{
  "num_key_value_heads": 1,
  "intermediate_size": 1024,
  "hidden_act": "swiglu",
  "positions": "rope",
  "bias": "none",
  "init_std_qkv": 0.0392,
  "init_std_up": 0.0561,
  "learning_rate": 0.00814,
  "lr_head": 0.00672,
  "decay_fraction": 1.0,
  "dataset": "wikipedia_en"
}
MLP neurons of a small language model. Each row is named by its layer, matrix (gate and up: input weights) and neuron, and shows model dimensions 96-191. Each number is 200 + 40 x the weight over its row's rms, rounded and kept within 0 to 999. A neuron's up and down rows have the sign that makes its largest values positive.
Before each neuron's rows, "fires after" lists the tokens most often just before its 100 highest values on Wikipedia text that the model never trained on.

fires after: "at", "t", " l", "a", "it", "and"
L5.gate204,147,182,125,225,192,175,129,133,166,273,170,194,158,192,208,161,193,263,170,144,177,194,281,221,182,128,179,241,196,109,232,239,155,228,276,201,137,165,225,210,251,196,218,189,222,229,220,205,189,208,268,143,223,228,185,247,240,246,213,206,233,119,171,165,139,237,181,194,239,131,137,265,137,187,245,171,255,183,244,160,203,135,227,218,151,217,212,233,151,174,230,190,203,202,190,132
L5.up204,171,196,211,262,172,181,141,209,291,178,258,190,231,212,228,266,181,257,193,174,199,295,292,189,247,127,316,169,166,198,237,207,248,270,219,208,190,154,194,142,248,141,186,179,146,177,289,182,255,208,217,177,288,211,181,160,214,248,203,248,217,164,237,214,174,177,167,177,246,244,119,255,120,150,178,185,224,200,205,202,182,199,181,173,147,249,182,235,146,151,169,180,154,200,171,248

fires after: " b", " B", " be", ",", "b", "e"
L10.gate76,251,84,176,269,186,207,183,220,187,211,241,226,187,211,156,212,195,225,170,138,196,177,264,192,90,211,166,185,172,196,200,234,217,231,204,177,224,168,150,175,198,168,205,173,248,230,225,252,206,156,196,191,212,175,175,255,187,242,104,232,246,228,227,230,242,200,175,169,138,193,194,147,187,231,175,170,214,253,159,141,184,177,234,151,106,188,220,209,267,205,179,169,214,168,149,303
L10.up76,153,139,223,212,194,242,171,188,182,125,164,231,196,238,121,251,183,165,300,135,134,239,187,126,205,182,160,256,232,128,163,264,222,203,196,231,199,256,205,128,212,224,179,142,161,179,214,262,219,181,227,258,264,144,179,211,211,240,153,154,226,268,118,186,170,199,110,239,280,208,261,235,152,174,140,177,223,223,194,246,250,195,262,190,194,177,175,226,208,261,195,235,283,208,288,156

fires after: " ", " Un", " L", "ig", " l", "al"
L6.gate474,157,174,64,213,192,226,190,207,253,216,141,206,267,157,231,202,212,239,244,194,215,226,182,233,175,233,182,208,192,283,198,126,167,247,181,154,225,269,200,143,192,208,179,143,158,260,135,208,150,244,226,189,220,216,243,188,267,192,133,230,247,247,127,231,244,199,241,154,200,272,146,162,218,189,204,196,234,221,281,222,220,171,160,210,221,214,179,195,144,85,191,187,212,204,142,189
L6.up474,186,194,138,135,182,192,272,191,203,182,187,258,171,177,247,169,252,221,214,263,157,253,227,234,191,201,165,194,189,224,217,181,232,184,189,203,197,217,159,254,222,149,132,194,150,241,206,168,205,236,139,153,135,238,195,230,259,250,188,283,168,228,144,263,195,155,248,177,205,279,223,204,223,206,162,121,265,191,172,149,158,181,180,196,179,108,155,187,214,131,184,187,191,129,242,195

fires after: "c", "um", "ag", "d", "ce"
L5.gate487,198,183,256,276,172,185,200,156,138,250,163,198,190,213,208,169,230,210,223,200,202,268,218,233,187,239,219,235,230,208,244,243,119,300,222,201,142,191,166,137,158,101,224,148,153,276,243,216,221,156,171,257,169,274,211,205,218,184,226,271,216,252,213,158,234,188,216,222,216,270,212,234,247,266,235,229,169,173,236,246,180,173,164,174,193,263,157,203,126,233,201,256,259,224,178,156
L5.up487,141,215,197,280,211,230,158,201,139,277,313,228,224,204,195,216,198,184,235,208,138,268,220,201,193,217,173,164,216,190,187,198,172,242,250,205,173,146,230,230,217,157,215,217,158,227,240,174,221,191,230,194,188,190,201,158,163,207,152,282,99,236,229,202,232,110,175,226,182,180,219,228,210,254,235,204,193,190,209,237,225,215,236,189,194,238,125,145,244,218,273,174,211,235,171,288

fires after: "ow", "r", "o", " c", " C", "19"
L3.gate530,263,196,192,230,227,226,242,143,173,158,223,243,195,194,155,218,288,221,214,200,240,191,200,166,261,163,168,160,173,230,127,158,213,257,227,228,240,165,148,155,201,221,222,197,209,218,199,201,183,239,178,163,187,161,207,119,234,211,220,254,193,254,247,242,246,191,248,239,144,180,218,195,104,163,180,198,225,287,133,142,160,212,249,184,257,181,96,246,263,247,168,165,223,240,210,122
L3.up530,167,165,200,187,225,164,257,190,224,260,233,203,280,208,136,293,202,149,163,198,202,223,191,251,154,247,198,211,146,194,180,182,178,269,205,236,176,207,162,159,122,185,280,208,174,217,147,187,215,146,165,184,187,217,244,144,209,225,255,111,148,210,230,275,204,226,166,271,139,257,242,217,206,194,241,172,181,313,187,235,166,223,235,153,226,207,181,220,207,245,208,287,199,155,230,187

fires after: " B", " s", " b", " J", " ", " S"
L9.gate463,231,190,134,176,193,225,202,189,260,239,144,146,187,200,125,211,197,194,198,189,201,252,226,139,227,243,202,176,150,212,211,287,214,181,227,260,237,213,225,207,179,245,172,219,174,180,196,211,243,215,166,207,225,153,184,175,205,152,202,126,237,222,229,233,119,281,160,243,252,215,216,180,202,129,136,195,231,193,228,236,183,219,218,208,238,67,157,151,278,187,229,222,208,180,165,230
L9.up463,219,203,214,146,229,220,224,121,228,136,170,168,171,229,162,221,210,197,212,244,91,246,212,192,301,221,220,236,184,192,210,287,169,208,188,169,211,238,182,168,193,151,178,157,142,152,165,180,198,206,153,168,294,198,213,170,106,227,123,165,234,240,190,258,181,296,162,158,182,180,214,186,206,205,202,238,179,266,214,199,233,152,241,225,241,182,229,241,229,214,231,243,247,189,235,144

fires after: "l", " c", " are", "ow", "s"
L6.gate168,155,154,168,164,189,195,187,229,130,160,232,248,171,165,237,206,225,190,250,167,210,196,253,211,162,184,139,169,191,260,155,243,135,192,239,195,202,192,154,168,215,231,245,166,223,169,226,114,189,173,167,260,103,180,191,277,203,178,250,278,279,265,190,295,201,189,267,195,104,148,199,153,180,194,157,200,216,229,168,127,158,189,264,153,189,226,187,162,219,200,234,167,183,164,255,164
L6.up168,218,181,201,168,153,209,189,175,196,201,223,148,198,212,256,254,197,178,179,266,194,203,203,206,198,265,272,262,108,265,185,194,160,175,157,200,218,189,201,138,142,217,205,183,168,236,257,149,286,188,222,238,170,259,222,62,166,137,205,193,138,206,256,180,216,202,177,262,165,240,212,205,200,283,190,260,219,236,228,165,175,200,207,265,152,188,195,169,217,233,172,169,235,186,235,227

fires after: " ", "ur", "im", "ri", "ig", "u"
L3.gate281,275,204,149,148,185,214,204,193,226,203,214,204,163,153,193,133,144,232,189,205,262,237,259,255,204,213,255,211,195,192,155,186,170,231,179,257,160,184,228,209,115,181,136,242,154,211,197,168,206,237,218,260,170,214,180,186,243,232,184,252,164,295,129,184,193,182,255,233,194,246,189,186,146,190,235,99,218,233,242,230,246,292,235,272,253,262,196,223,214,168,191,222,217,254,190,202
L3.up281,205,177,151,75,154,195,273,235,218,212,235,221,186,215,194,169,161,229,270,246,245,186,178,238,217,175,213,166,194,170,215,194,168,212,222,248,192,169,155,228,190,221,107,185,175,215,217,230,258,248,186,225,95,181,297,212,202,192,223,249,147,297,213,232,192,209,219,240,180,252,190,179,133,185,161,119,253,256,200,224,229,250,201,272,258,223,162,166,220,203,175,252,240,244,160,147

fires after: " ", "e", "ies", ")"
L6.gate114,238,247,211,208,243,183,173,278,193,218,127,152,268,190,186,126,215,251,258,120,155,264,134,170,138,194,205,137,232,238,237,205,142,183,185,217,270,264,219,137,212,193,227,152,150,127,200,244,238,134,213,235,199,235,162,193,194,218,189,240,140,223,192,197,197,259,205,203,222,261,209,217,217,179,250,164,199,176,202,209,176,212,154,188,221,242,177,213,149,249,211,170,246,161,189,276
L6.up114,171,187,170,184,192,235,288,183,279,258,124,312,167,225,174,182,227,205,180,112,222,200,194,221,205,222,210,198,235,224,154,184,159,225,227,127,163,175,169,174,190,212,167,150,136,201,164,279,203,175,194,199,250,112,195,239,196,281,277,196,258,180,208,191,191,165,173,250,151,185,235,211,154,192,196,190,228,210,169,175,204,171,167,229,164,248,172,232,246,178,165,178,223,187,203,136

fires after: "ec", "p", "e", " b", "ies"
L5.gate621,208,139,152,178,218,244,254,139,241,185,238,179,182,289,176,212,168,216,205,205,182,218,167,288,246,220,193,241,142,283,166,243,200,212,223,213,213,183,262,168,187,215,183,219,165,224,142,223,204,154,260,187,221,206,156,215,145,228,211,171,242,220,169,180,241,237,193,133,209,262,204,224,205,259,209,236,208,278,195,217,160,164,232,153,152,237,199,275,206,201,106,214,238,207,180,211
L5.up621,175,166,271,337,151,185,223,258,156,150,200,151,213,203,213,210,216,177,198,149,142,238,213,191,214,238,219,172,155,203,174,202,205,201,197,186,191,268,129,180,151,200,138,191,168,103,187,262,189,186,224,204,260,212,215,255,168,196,190,119,140,163,193,237,141,169,235,215,266,158,179,210,220,167,109,233,178,258,168,278,132,138,249,235,260,243,149,212,296,225,196,203,223,234,245,180

fires after: " B", " b", "\n", "I", "B", "l"
L3.gate695,174,177,171,185,213,214,189,187,293,192,177,193,207,188,213,230,189,227,133,179,158,235,207,260,203,233,217,237,204,204,232,173,219,244,182,220,232,206,187,172,163,207,148,195,238,156,193,260,262,130,152,103,237,154,180,160,190,283,254,230,189,204,163,151,144,235,148,193,173,174,173,140,178,185,174,305,270,241,214,169,229,113,226,265,215,188,149,189,148,179,174,140,197,175,261,246
L3.up695,185,180,175,118,214,255,199,139,152,194,193,254,226,201,218,166,204,161,158,240,138,223,210,131,259,186,187,267,104,167,202,211,173,215,208,192,290,139,108,125,164,136,233,221,158,206,176,200,195,216,153,232,215,144,214,268,274,189,224,159,262,262,252,204,187,225,180,178,156,193,192,218,227,150,199,193,190,233,233,217,134,215,249,224,205,199,216,198,192,183,275,203,150,254,232,163

fires after: "or", "er", "v", "um", " the", "c"
L6.gate196,219,101,174,194,153,281,205,212,190,261,208,231,207,249,216,247,210,177,209,239,169,240,217,250,257,184,182,193,189,235,214,121,135,198,216,241,134,243,220,201,255,193,162,231,159,243,219,193,209,116,151,218,151,192,163,199,177,241,234,237,233,217,243,213,200,159,168,217,193,195,186,226,202,241,266,175,170,202,157,174,184,190,157,190,203,191,161,227,187,262,264,340,186,191,208,221
L6.up196,187,205,212,189,125,205,257,235,160,227,174,221,253,267,182,156,238,207,246,252,183,164,206,204,213,184,196,136,220,197,162,164,187,162,169,214,157,229,217,241,211,234,262,255,194,224,151,167,200,154,234,275,225,189,265,194,183,205,177,200,252,149,176,212,250,222,200,188,139,97,205,205,228,284,191,225,191,216,248,197,151,181,281,173,201,242,176,238,213,164,274,244,125,194,174,266

fires after: "l", " pl", "al", " p", "oc", "p"
L5.gate72,261,195,206,207,189,234,193,146,154,205,186,267,252,88,222,236,201,236,188,178,180,154,224,184,180,213,228,196,215,240,254,149,249,243,180,177,256,245,176,242,133,164,192,195,161,203,235,211,229,177,138,291,115,154,209,170,194,193,217,196,211,187,152,205,253,192,159,214,171,225,219,185,276,227,198,236,217,238,132,233,184,233,178,225,251,186,196,220,185,225,166,191,131,162,158,196
L5.up72,200,152,186,212,336,199,183,163,111,139,196,206,149,167,144,164,189,192,259,144,182,236,295,146,132,204,192,212,259,174,215,248,218,150,152,175,206,247,182,200,176,188,241,230,160,154,219,189,153,185,123,242,147,168,221,187,207,185,209,260,214,232,217,251,226,207,200,161,149,224,264,194,244,166,183,213,198,207,186,215,179,75,171,114,249,161,172,222,239,187,158,206,202,159,205,257

fires after: "ric", "at", "t", "og", "p", "he"
L3.gate769,172,181,207,140,203,150,153,117,152,263,162,239,199,175,160,174,230,170,78,233,189,169,216,231,227,172,165,239,219,180,164,177,142,247,135,193,162,119,179,207,192,135,216,197,167,211,254,220,210,229,180,207,159,162,196,242,182,267,163,166,200,196,231,232,229,169,225,224,185,191,196,259,193,188,274,179,220,202,162,169,121,179,191,134,160,256,201,142,184,130,196,166,193,183,162,147
L3.up769,140,220,174,158,205,173,173,218,199,236,218,162,214,258,238,153,238,215,193,268,260,195,179,176,179,99,217,311,180,126,166,280,146,216,222,212,151,177,246,173,313,179,235,174,183,187,198,204,241,151,248,254,227,111,192,185,178,177,220,190,175,193,146,288,214,159,192,187,197,255,170,206,201,240,142,240,174,205,135,204,115,181,194,164,187,268,175,148,197,166,202,269,175,215,95,233

fires after: "p", "z", "e", "i", "ri", "c"
L3.gate155,227,69,203,175,176,226,259,180,192,237,213,168,220,234,207,201,256,250,184,295,184,225,163,225,205,175,177,192,162,174,253,195,224,240,201,190,256,184,167,76,229,165,237,237,288,177,129,170,198,146,267,221,212,209,269,217,136,212,204,212,209,170,237,159,239,207,176,269,163,184,159,198,215,240,170,162,282,255,179,135,198,189,236,154,152,149,175,259,280,195,201,245,171,257,135,210
L3.up155,262,172,187,207,183,130,242,156,145,210,219,157,214,164,286,217,201,230,113,219,212,168,223,213,183,163,206,199,174,154,203,241,268,277,301,193,247,190,209,184,184,162,167,181,188,204,151,205,123,186,281,247,202,211,272,207,180,143,261,171,210,282,133,217,157,204,182,249,196,177,231,252,246,223,171,117,219,267,147,187,170,197,268,218,221,175,177,260,249,199,247,227,158,190,188,236